Weights of a small GPT-style language model, trained from scratch on English Wikipedia.
Training: a variant of Adam for these matrices, 1051M tokens.
MLP neurons of a small language model. Each row is named by its layer, matrix (down: output weights) and neuron, and shows model dimensions 256-511. Each number is 500 + 25 x the weight over its row's rms, rounded and kept within 0 to 999. Numbers have three digits each.
A block is one neuron, or neurons of one layer that tend to fire together. After each block is what it responds to, as a language model described it from the Wikipedia text at the highest values.

L2.down505:522479490493465497503486527506509500552493438447497474501521535449516504513536479464469517476466488537473511477521515500463489484507507482521513508475475490494487518483502496523515497490475567517502467522488464490501505519516522526486504481489496527489489515507527512461504452502523479496573476463511541544477521494502448524515492538471496454551519478501495513497523495569490515513553536467510465487462481522514489471503503529480459525481544504514489501489521503488466485498440477501501493478506482524419502552505509502447494469485450520492497470517481534474491491511468515488448500440496496530555508441459495488500456490507505512498477500524524492502483522528504476482503487468555474488483490529515500521471494547545499487535541483503544522457491534494501507512485537
L2.down728:485533463504488484512524499419467530465494509453518465464529510560464468488467494453508507475511480509506461528519491506440485458447496492516518502501483440527508500492489536494453545493501547515503523496511531478539524500464476451487554458502507589513473516501472533517519520501539509504530467501519509489498522499494492508499478478507485492458515464525458541513478502513493473467492484540466526501509472536484452493517488496501501477512491443465510501501486479506469492487477497442515472481461515520492488506522496493514463509533545504509469495463505541534478488513484529478516465510471534523515545541504541494484455497434478513499527535461467502485495500494534524491497470534517480503506483514473485514518509537523496503493501529455532455484533496485471450501502462
L2.down749:489512478499499479511550487517507477526510528443494477558480517495485528530470522500500450524487517480567525528462527522526516482515520461522523498523517510468502502489495532494453486501486507487515514484537473519513522471515523443479502509516463501493515520506482483559528526553508485453466488493526513523461537500520503431458523494475505434528501530501466516489549511528518499483509452474497495536500459508467513520513504485442530516485487512515498534514505512502519494479498490474562499546491533515479542486480518494515490510525511504534497463549488495461517499476531514462526514533544472505457498502519544499485484493496505513498508531490491492513485501510475504524541476467467488495485513511476488481524526528484489497502575570492532516499515492477542477546470506
L2.down1064:524489477554491495477516470446493548480537543533498487516474514470510521502521519482526511477490534526489513539519474449512515475467562484518531507498499482487430458498534540501543472533507471481520479491535476436519532542534474500487501488477492511493492474496509538464511499485502483519480491531516518499483453465500531516505479514509562538495476535521510512544498467505515467507493488471476487523526519477496518498486522539500527508483512521485580523525495496464536528485495498517482527466494463453503470486510471535473499495522507482523492493487470494520504504519511496497496516491486459500499472499529562481481509496522532483535494495509524499515502483482497496472525452507493530481512508512526520550447487475461483500496561554450524496513507480490490491510451521
L2.down1264:517502509527484499523531472529473505522510533497525506473529534472517519549499492508552505504501494543495489509462530543506519488503472457481482482443523486541483497507434492526441493500466454489526507466526442518483452492509479466501474496486461518505476507501500480494520489495516530469536475467523511471479522505489483510462434464470475518466497457523551484497517528506500520487514487513539494492491494490461504509519523476473545479485476526470495484543480499517517497507491493523484551562550502495444480542471519511511481461487503484536504477505505487500497493480455510441494500452485458531497515517489535464534471490514529500482531493497531498486500525479485487507459507562527485500517522534494465555456449500481518503492468501460474476554554498515534510546490487
L2.down1596:549541472471479525480512486480467512506540490479554512527499502476503529553502450468494509516493451503507466473522523507488462537473507534568495486481485504527495455485516466484463467511500503464485505509485523460502478497507517491508482503497503472513510519482532475531503555480505478471495492475499459449492487495467537484499540505514523513496504468458503467494491503509519539508480484506478451474502530505492531499473499488473478502507508494475453526483505486508502504519487495474507489492477534536459495489468467553487493494512533494510484476524521509515502498492445505438490535499533510506510481526514462511525502518521477532513481482470489462462495509529510510475508499479531486503514503472527470486472515482453563467510558496499476512519496482457506514487488483
L2.down1714:524496489463495490504516471471461520509520498546490491486495472523482476486478510465544499507485469448426446521518570481523497474483529522514496472496452504504492530500484545524472527485455493467496529527482510505496518494495488476500464459504509444503490487495494521512506469503492515527475475495480493467501490480489547486534490468479527452543499517524457478516512498470502498457469512544525504464455490469504491510551499553488480526478484531493460483502485493516474522490547480455530486460537546493470535521512499512472519460500533503508507495470472517505511558509477514485487509433505461505499495539488510487502446509534498533489444492482498521497505506481471497492489467484515498468485456523487507484515489519511488510453484527526538494519501494525473455502502465
L2.down1805:490515490546520479457498519489478498500469506488512511536504468504538446493475502509491485509472479506513483514492485497509484484539515473511525481501435480507514498493508514481514473557476513483477488530542527499470481456479494480498491496489454498491518513516518489471545485515511503500486476512547528509470458486513497513478495493510501479497502505485503479510472522472482497489522493544504502506483515493554469496463473520500499513504473472479520445520539497512519523466531539470520447540457506536486525488489509507523494493530522508512517530485550504473508511508480529530511440488504511495549533526522505508496559503522516519499506481493502551526478476467495505456464483474491486501483491496441509522518477470509510579506537522460535485504480465489492454502529508
L2.down1888:490550512484506475529491495460482467506513503516480514550478507494487487472536488522544466515502466506487536496498445520477505517520538470481515529511480494548501488526506531520507512461463472494497493519493494455510498496515515509496514526476494502512448551497541480491482521496505500486481548512513498536501481478466474500542507480493508508468538482536501490486497508498538436462516477506505503460526492503504512506525509496501502484529480477503507515458518528500465558506471472467500461501539496509504500486507531487498514487515502502522510545490552522545515475538548565481493497509510526481544475524461463493459535514498453467498491511515468500474520544480515490442511503526491482497502496467509513484507492449499528485486474546491522520501475494500465498511504477
L2.down2314:496525472533487482528476472510465441507532526491506454526517518501479535514551539511475479492513541499490467509510481471513526493559473456478484455443517503478502496499478490436498499512519536470510509511497512481433518554536511472496478494499484518504546474482499490510495513531474492482463488521494525475430478469512517497466500449453508526470512482499471480489510506500475553472505516550472500534459490477552551477495538491479543490486492486451477503526509502520563488481525514487527499504467490448543496505536499514542518479550516545469474489489484482517470502433514435510497490541504505497507513515482524530506496476528537518493517473516518536534513490493453530473471514551517522453525517506534527476542498533486430493537505468490486515496491472519477479534467485
L2.down2358:483525511512518535508528481442508508492476454494485481496463499499524518485513502504503479518534550493506525532530503453511469485576479542478478494555485493495499495498498446470509475493475491535476519475513503428478542445528516529506505505500514536514485470511509499492498484460481486525494511489530473445497518484506529517520472533502477514503473469472529445526488531506517504517516519480464531513477483483537492502483485495499508472473452492501534515494551519526554534479510483495517468484517497482516530537483532482506497512481547512510493500505493478561494505509516497460504531551486486497482528514517519550474502464544493505510541501524527511520498524509482473461516438484487453536503504526515497507578479484491510506506496497492534506482470513531489510505561502
L2.down2492:508493548486547497555499519520508489519502533550522452498450500516538490506529530492510514465480544540460475491504531527486526515516469533502499473531462488464523489527521491495502498479543459494539478488466511512516494459527508492487485477486503467468508514532453471490500536508475461448491459498493548503523453477535480490494493542517534520510502518523485531489542492478520474528453487471514492505469496505545500455485500503458525503481481516522505526516540484529467514486517507514507469484498495497491513506513483529496526464483489464522550481491477510560518498484505525459492502519483527531488533479502483505494488505522509491512521503475514480501503486472480507502514465501483503470477464518453515486515491497518531482512466498485511495515464522479480482526496512
L2.down2594:485516499486519483525468497497510513484523532459525512467493459512501501519524450564500503496486534505451521537476481520495537487543495490508486486503468458495483532520459493504537525510526492489537499476477500507484486463518525460525502519484494474523480465456491473501463496483485496482499488479470520525453520507505510495478499506493526541534509534512498479481486505465496503467460523560492485509506531504483478559456529492540525485543543501489482492493530501507567498490481433493533516523480488466538501471483510491509498519493515479490511497525508507496449510488486479508496490489482513519452503477479519495501522491525508493480500483462457483521488479463494489492456483505512505482505517515515512553546536491474471530525466525512475507494566542491527504494492504
L2.down2845:483494500518501527518450454528477474494516500512532492506484500542508492488484508540506510471503510520496491493471530485519510462514513464522488488434502502563495514505517563503487494522509473524471469473519477492473502551485505503512484522484490495514502472473454488492500493512554431496489498487513492505494510511459503490506483499488498558477564522488508477558514523497470487514471427498467471491481531492482514470487506475506507471548520556515496516507484481515528507530506486486467481495475481477504475486499491507486486473464490573477486472484511513536514510466485482487523492459466510519508455499471489522543502484503472506500520494514499508477508515501487515433506475520516492501509492474478514498450486492505471497483429496513526497459526520529467516521571478
L2.down2953:514523479500501539479507500474473483517473512498495467539484487501516510482475512532507514503472497449471492527502496528474504467507505496521491535533547516530497518481539458522520482548486503541496494508517481468458519491488451539470468534519534513502495509548489481476480482474490502489520499528553445506488473480509512547468483512531509496473523510490439516490472506539515479481483501509505530501526480482499548517495470496486486499496491491503502503487507444473477531492500489509465543483476468452501499482451530489489516515496500531501490492525498512464484496494519504499513463509509511521533549478460508492479522511474475473506512518480520479521480545469527510526509495482480536484546482496521489506519499448488519452507513469515474474510498511526495490510528446
L2.down2992:538509520512522511538490481527470487520518478498513475493515466495528522532518516524523505508480532485504530523522482520538514509507502488516495499503524508480523496517499450449488481509535505512477509541490499449533477523503468521493477490507471498525513476472476465456501522542526520503494536503493528493491501484512555468480526450482465527512508534532516492548527444465480503479517483470458499505496517461487453495493483481528520490495494495510485523449472466503492477543549494535508508470470527486474531503479545499513471458477467495497491516466521448467473519433499455483497494483491467520488555494504474528505563552501512528520472521470477523508518535524461537514476418528474503497511500527474473512535501498507533520481536495489543498511441497568461474466484462
Responds to: Mid-word pieces in foreign names. Short inner word pieces such as ag, az, z, ig inside non-English proper names, often in sports rosters or tables, e.g. Y-ag-oubi, Al-H-az-mi, Z-ag-reb, U-z-bekistan.

L2.down84:489462504447542507531491499489525477536448506490452511536495505505505523478499511506486532476481520545468524520485521488483528496493515492518510486526521504480513493495549441478518526477522504471501503531464476535486512464455481513461510490490475523503485496522507475473529506497455523487461525507509489481507507538475513547476556561497503472512483458483471462460526527507503510451512508525473534482504473510554474526505467516475508480496497591477496534535467483512485485510484523526530506481518530518470525523483524497501489540485503530487484457475526490482424460478504500496488526505442485476486493478516491531487509492505526472496482478514512505464483505493464482494465478454541474490482510485498518481516563485517531531512495472500516491484493535507491503500469481
L2.down106:490506519490449512486502522435511523500514514497487468481483443467508503468472509501483497519532478487458514521501502489506456499526491489492503501487524500482481440516552502487487523490465489474523456524536487490475494489508484465487489511482484523518468488458515520509500531497535458509505501488566485447531468527528516497516458501511505518467459555490492467531563512522519502531510467489485505472480536522496480486499509526491488476502505515506540534447500536505481515481526510534495474529494465452527502502514461492502456528491479470486497493486485484533503517499484478501518509469484502485526480496484504470485489506533545530502500462485491483522499601506505491539515470545513510515490524506526515484491526562488524482522493502507536506487521503532478471488522501
L2.down451:513505480503492537476512507490529512510487451516533473528484533483504493513505472490507510502540488534553505474535507483549503513506531521510469501486502487484540522477468472463519518468543526491502481462510515525507524518533527497483462523478519504495521491464482532554548503476481506485512530502455483503529548528489484496478453495466533527482467475526513501541496530484498529498498519466465498472478494518475499479487508491517477486556460563518492526490521463507502513484501528520531502499500489482451518509489489476503454492463495469500525512464489523497510510513545524521486471508526483532493451516491464532496478533496519491498473474474503507508465490465482476487508486459506544507551458522494477468453502501459492495472529481491548511523485494502518507518548496
L2.down658:494531442523481507503496507511497467519496483467482512512518495497533545470500500492485492492451491528520443437528511495482505529540493540513477514519497492494523503495523452457460545470510520504513474506522501505475525447453507486502489515503530509501502494489512498509533514496530506506492481479473523484513532496510447548480517492510506515516511484485475491462527548488544509530522493502502515440492527464531520472494493503499508485459459528468451469512512494473471518543516477523507494481492520513531492478502515534513494545513472489511504549517483514479475471483532511480502499497494514539442496532446507478495465532519459483553522509457494512517508516480542552503483554508511475486499522509492471486506507503501504490527478536549482490460502519474525477508510556
L2.down822:500502511521542499467516514500476440518478471514539466505487458501464471502556480490509464528478479488496497513529527497468513493495479523465488515496493488511545518523531504496498449490509494499488517504511486472484497490510496489504487542508506490465496495463505489499551542524519500498525522478464494512503494481521489519425478483521489512476543490495467487499537459475492496487516511495469510470519461475469525485520488501506472470519473507527460500514492506538489580507527499558504467462509483494495522498532471534495495495453465537499548528456479462494469487522543521484495489492525490533453506463490506539519484447432448469532474470520474514432443483501519472525528496526493531493467440522521499511491496459509487503514498500516474537494524487487542535514534475
L2.down1121:479453543491520536472511480514524489534546460471491527512508488528517507497490506536516537501498495484522505486451501507475470525491474531498458539486520489476456475518516519551509537538512451541520474520518475471485489515514487500533484472493472488497473450465475493535514470494529470506485494508535465496536491524498501473468490510505547518509506525526489496477535511493496537501489520478463497487483495520538481537487463507530527478485480488483508462512533458478515520514529467491497475511492483520509454486488503490515500472484542563543524435454519558504535522508516474507526523506504528534505481489517476526527506491529495517501542510521493529471529521487494527501486505526510492496533509551517486526511517484500495536470476484474506511469506479536528490484512475
L2.down1163:526507504494539500476522552512512493472474477431554533492462447531539516532496488507502541482488500537547515513505508489491450519443538531493487482522468521520539490518492482494505468511546537505494487492472447496522491474492469491526507512501519466486500501486491480521532524540497480498533455501492496518502521508507499511493502535504470511516510528528480518491516509555516530526492469437526504504515492521446481510484509519467485506535505491515493499496491558557510543514526513475492473514513496486504488524500499498442463518444527512532515520511489532494532474485512486490464489534492494496505509489485457468472503492481508536518513503489495498508439480501485492534487511515482476549500434509506494481498490519497504519515501497480450498473453496467478550477555501
L2.down1211:509524493488513498485459494501510490511505477482456485479542457489506490467486487511446535554500518487511484499489516429502514470527464493515490515518493514476490514514535515477507466474499489452508498499440526537492534507504521438519489482518475492492475461476501500496567492518498511524518508523496494503501502496512486482460532489500537499525504491502498489495557478519507497496509520523489523483464505464442460473525499509496463490463490504520510495479549505512458526480498530526492470465518463497492486502503507473494520506497494535522518482450497483463479470450536459505484499516520533483456512507491500521546537473525539501489531442553524507520473506491465501499477480551497484538488490503468542490483462472505492451503500484559514522485483539487513486527502465
L2.down1492:466505475534514558458454508554452502467525527470492469503519504519474528499514455481501435491475490530475514441525476536523499499453521521454507485519505466538514547510494519506524505523503509467515483504476504462495481514516475504527506493496519491505574497528511508474469483465516490497485457516489481461554510509468500550469464505495530523516472445482516501497559493466542518484507503487477487501494483504476479524499494483485471470464484526513548525463505528532506529485511496445445496519520476479475493483509468469499465498454448512497511469525471479526502505495473488428488488522488459481509507493512488531537501487495524489492504494495506488519469549481511525432533495513500493469490484512514506500480517482446521480479575512471493495457499490533495484485541524
L2.down1692:529512505524491530499487538485495490543520507524509465502492445464448486473490514477496513514517489470506478481528461501495473516497527541537493495517482519497528476484515516492515545470486508500520516528478533500516515518515481510481507522502484519507500447460498514491544514461505538445452511453497533524494492474506465518506498490497474519512518498527547526508519519501490536491520511553506501537484525499481513518498457519509479485565466483534505447495517526454521527503514476498547484506506483472485503502509466465497491477479493516505530493503489490501505494485530524488512533494544486498505504517486461471481511502542517486580470459483536543499466497451491465517457464536495470514522540515514492529494532535501508469498456531470475531467480514476488471435537494
L2.down1830:540502520465494534530483469514473503528587494490495479492506484476516502488423489518484501538526500497450506486483460489493501494464524514510532506504515513490492514481527569499514493531483544518467502490497526501467481497509484490508477524505478548524502471480555492511528538508514504480519497505511538487524529480510452531508498508494512505513487493494500474517476527493497489497537499469437474497471458535534513468522533502508473454487495484522542467470500519487442513511452470496502505489541528520519452517505491488509520523448492511479522505472467474504468522488494537534514557494541509500490500477453468515454472527507474493461473460524527496501513472463500483489480462519497522488490517488496421556465522516466515483479558543506533528485495462483507472486516535
L2.down2060:469469506515457524533530481539546535480530483530465463520479461491484485453467510482538529491472533503489524496489479516513512546502485481517511490491513462496527481491476519476529498472484447459490509467505525515490495506455476484452462511527485538564489467470499493527534509504527508481472474485505518450509529499479540500472507487516474467499483497493481505488520519510514518552503520486504480486571504489475493508543477511483473475463509527495486519435523469541491484519482496501483479530496518468530518524489518525493452505525503485524505478514503487507498518522433505504516469515458511491473471527470535480533499485517521528491538500502535503456487534486493450476511527519501488511511479513506482491496483473498458500496499539540472544544510516506466483514457522
L2.down2148:481535532508492549509486480485530511541534517470514528486545504483506501478488487572479490525496492521521543480494455498506487479503540555488461523487485441508513515500539491529520499467466496486520485489503487496439452497518499461516522505484469489487527554484467511511500506501499512498510465485477532523511507495541483484521503518503516524481501491531502501501461505502531514505536553535482498500510485471545515503546510480500468486517478501522485471513503539514537507510473489520476512495477480487485495509481513478531494536542523507499511503513483472480529519522476525475485551482533510494505486471523520509468494528508516522491475500477466472501536529472534504499443486468506528532477474509470491490476481498515478503505519509500492464507458498516505469557470479
L2.down2432:439497463501492511464534510475482463479510533508477481484503529469528522515483443523519475481462512505500465456470496530497492524480559524497463463502472480516517511496505508510500509480571509479492491512478473519479485514513484499480490473504493484437482523494478539456468487446494536472473490489485444513517464499541532543528493523499508505497499545508560489521510473471512504524510486492479510488498491487465512504468482483482489445506479525514474510517509497522517532500529465480502505529504490505510492504474491514522462514494466498499491507509493485534528525480518500489533484485519535517530537522449455527481473482487467499466512485487494520503492540478475510501486506486517532476529544482489481542514504532455472477472479454529506464476485536545500512503529511
L2.down2560:506518465538480511500501478501499499528473482500498494474494483472499519470467508516488511496528481489458492508523530497492504511572519499478505480483510510497504493482483527502490524511472485503502482468492505426489496496518480552482506508453475496493491484489518471519528491463500479465512504458505466485535487518479429489485494523517495493546492489465519536557500488462501515523541470524526493494514489515491515537498501475505516523508462517479486483491475488495448537495491480505503432533482485527545493502478556484467523465453501539513533505446498537514520488469537492538522498495475498492517499506452528535495500499493521507558518483467500469483496509565471525459514477525511516519531527451477489439496516508492481504524484465504526528455480474499503468510518511
L2.down2928:533518522493494516476486474480479506512509470514476453482489540511505505488510479509454450502488446530493484491516492454464493504567502479497513504524535508491496518512534545518504457556500531488479491515483495483513511475491480519531475517524514443539471475470514519490530486533478482451481511521502505508525500474483481514495487514494493519532485518540551514525491510521510511492498497504484537501482487477534459455480509515515480496486484529546506489492481510498489550505506496517563503478486460537503533530515471525514480489522462522510538539457533518553506529492506518477480526503481556502489486482499536478471518487511494483468469481503491550492529470453507489463559448552476542504458477489464491572521481532487485523523482496502543496480496494500485498507524510
Responds to: Structured-data delimiters. Punctuation and separators inside infoboxes, tables and coordinate lines, such as table pipes starting a row, list-item hyphens, and the slash or space in coordinates.

L7.down1201:537562495501537502525515535526508515476513498510477529514551558516513507461497542514495521479565490492511513499511473526446539496496526499475490495480487483512498545504444511514473496487511489530529459482473514481502467486495467500461521517524541513528513483452483509499547514501478497486502464506491491513490476479490498437519500476516517484494537485511534557452506482521528465501516480523431493499514501510457482533494542538449523527457515506486492505491507502495472493513459502459503506483482517528521484507504498510486506521462501502507521495529523504506480531479484481507506534495489454535451547528493464466548484497469495510458530515446516485482456517492509519482483470449489504478523529497488515491494527454486517489513491450445486511530520442529494488499545492
Responds to: Foreign name fragments. Word pieces inside foreign or transliterated names, such as pinyin Ji-ǎ-ng, Ce-au-șescu, Cou-v-illon; also pipes opening wiki table rows.

L7.down287:500505515495510512446523512519538552461521446557540527495482495484510548468475509454514475489499450531470504534515494524498476487489484478492504499518463541509434517512499504526498515462516539480536497512505514509507523538541493542485516487526512470486493489480508525498522495526499506527497479492502467486481510547491528514506523494539494505501522502460499467463480501487496484456487522506497510477535493496486516493467479509461506492476469518515565520505541520498489535503512514484480476480521484542496493575565492517510466457542507510469549446468511556506489468496517526502501496526524501550490511522423525526469510493470477469492470524529488497486504499505490507486501507454541531506468508549507513537481544496505484520520486477463496456497503508502511514528489487
Responds to: Degree adverbs before participles. Manner or degree adverbs and adverb endings describing how something was done, mostly in passive constructions (was completely renovated, virtually destroyed, tightly packed); weaker on word fragments and infobox or table labels.

L11.down936:515534502514523522491472482524493510458522509499464469471457481482503479525492470459495498470527525485458515513515544529474530501512536478500507471423537494485514531519475469478513482465525519495506484475497464486506511520494466518468472513502469515466474486514494518514531527462462498590518512505502475490512475476482496459490489449510518526516502525465494508512509503501478505515474527509503483468520520443461492460516444457515467511528520527518533520457501475492488431531461470470521488511452546546463533458477529508497516527513481497518523499482450497499475516490478510525508466485509521520492497537534486472497503514438508523522506495503498513483501516488507505529457452517507499490473496490488515478494489481491467496530495495504488483475475512481509515492472517
L11.down1026:469540497528506479487500527492470531491527469494498472526499502461472489457518473489503487510486495518458470508489482465448513473494532450509482496480479462506506463493481505507486530460464492522497459514460456443501519481493518511486444519510511492526496535474506490450526517483516447521491516497501481489540502505513488501522483500514489461514510522472527495484472497492497493464554482503531483461431493464469526528499510519506470469546510529534480530531529510520553499465508472493507483523474494474509488496515470471480486497455417495524500541480524515505512491490509479481492489508481489511515485507487532525438491500488481499514493511526477514488490506454517514463488475471499506493501487513545454432505498494507486460476511520576504497509557490411489529485500543
L11.down1098:476490475465489499495501529517502529518503499511499494540506507482452431519541560487477540537476492478482505475524455503499478476452500500493525508530503497502513487504482504457530487511582447529544499544508470511508509533515498537485536500547543474486502485508488503462541522465500493519496455499453485487471495491484513464474503472474556467446450507472522527547498477479478515446511501521502510539473515485500531495507532490456493480471532514523519521556497488507534524528530459504539528523498503442554510504475507503488487490508475493509468513503553495529556536532506504527533526546499593497503495490533512473495493465525485500508475524483501512519503490487466501484503503484502541512513502554510530511487508541477461483499515476482533526470495513469500510525475525
L11.down2927:496511490481523470521516487470480554456526512506516483508484501455480445458522502456481495513472539499448492537493458502486506450516519459543486483534496497510533498494486472500492520498488496512509478490464490432485543488509484455456479481525522484519456528508483506486479533509503467513494508539499491513494479479501513479491501516517477498513491523480485490473459521476490519474500511499527494470486527515444541487450471489510466491522481531483523566494494461510511500486492445474522448523488471473523525471456508556541521500456452531521460502454524520499503464479499489505495505484516508505489450506550541472447537502476522482476478574490456539466498462486483541488462474512502472477478514520514519519516491507534410504519461476482494499511481477417511490462473508
Responds to: Arabic/Muslim personal names. Word pieces inside Arabic, Persian and other Muslim personal names, often in sports or election table rows, such as Hes-ham, Nass-er, Abd-ollah, Mohammad.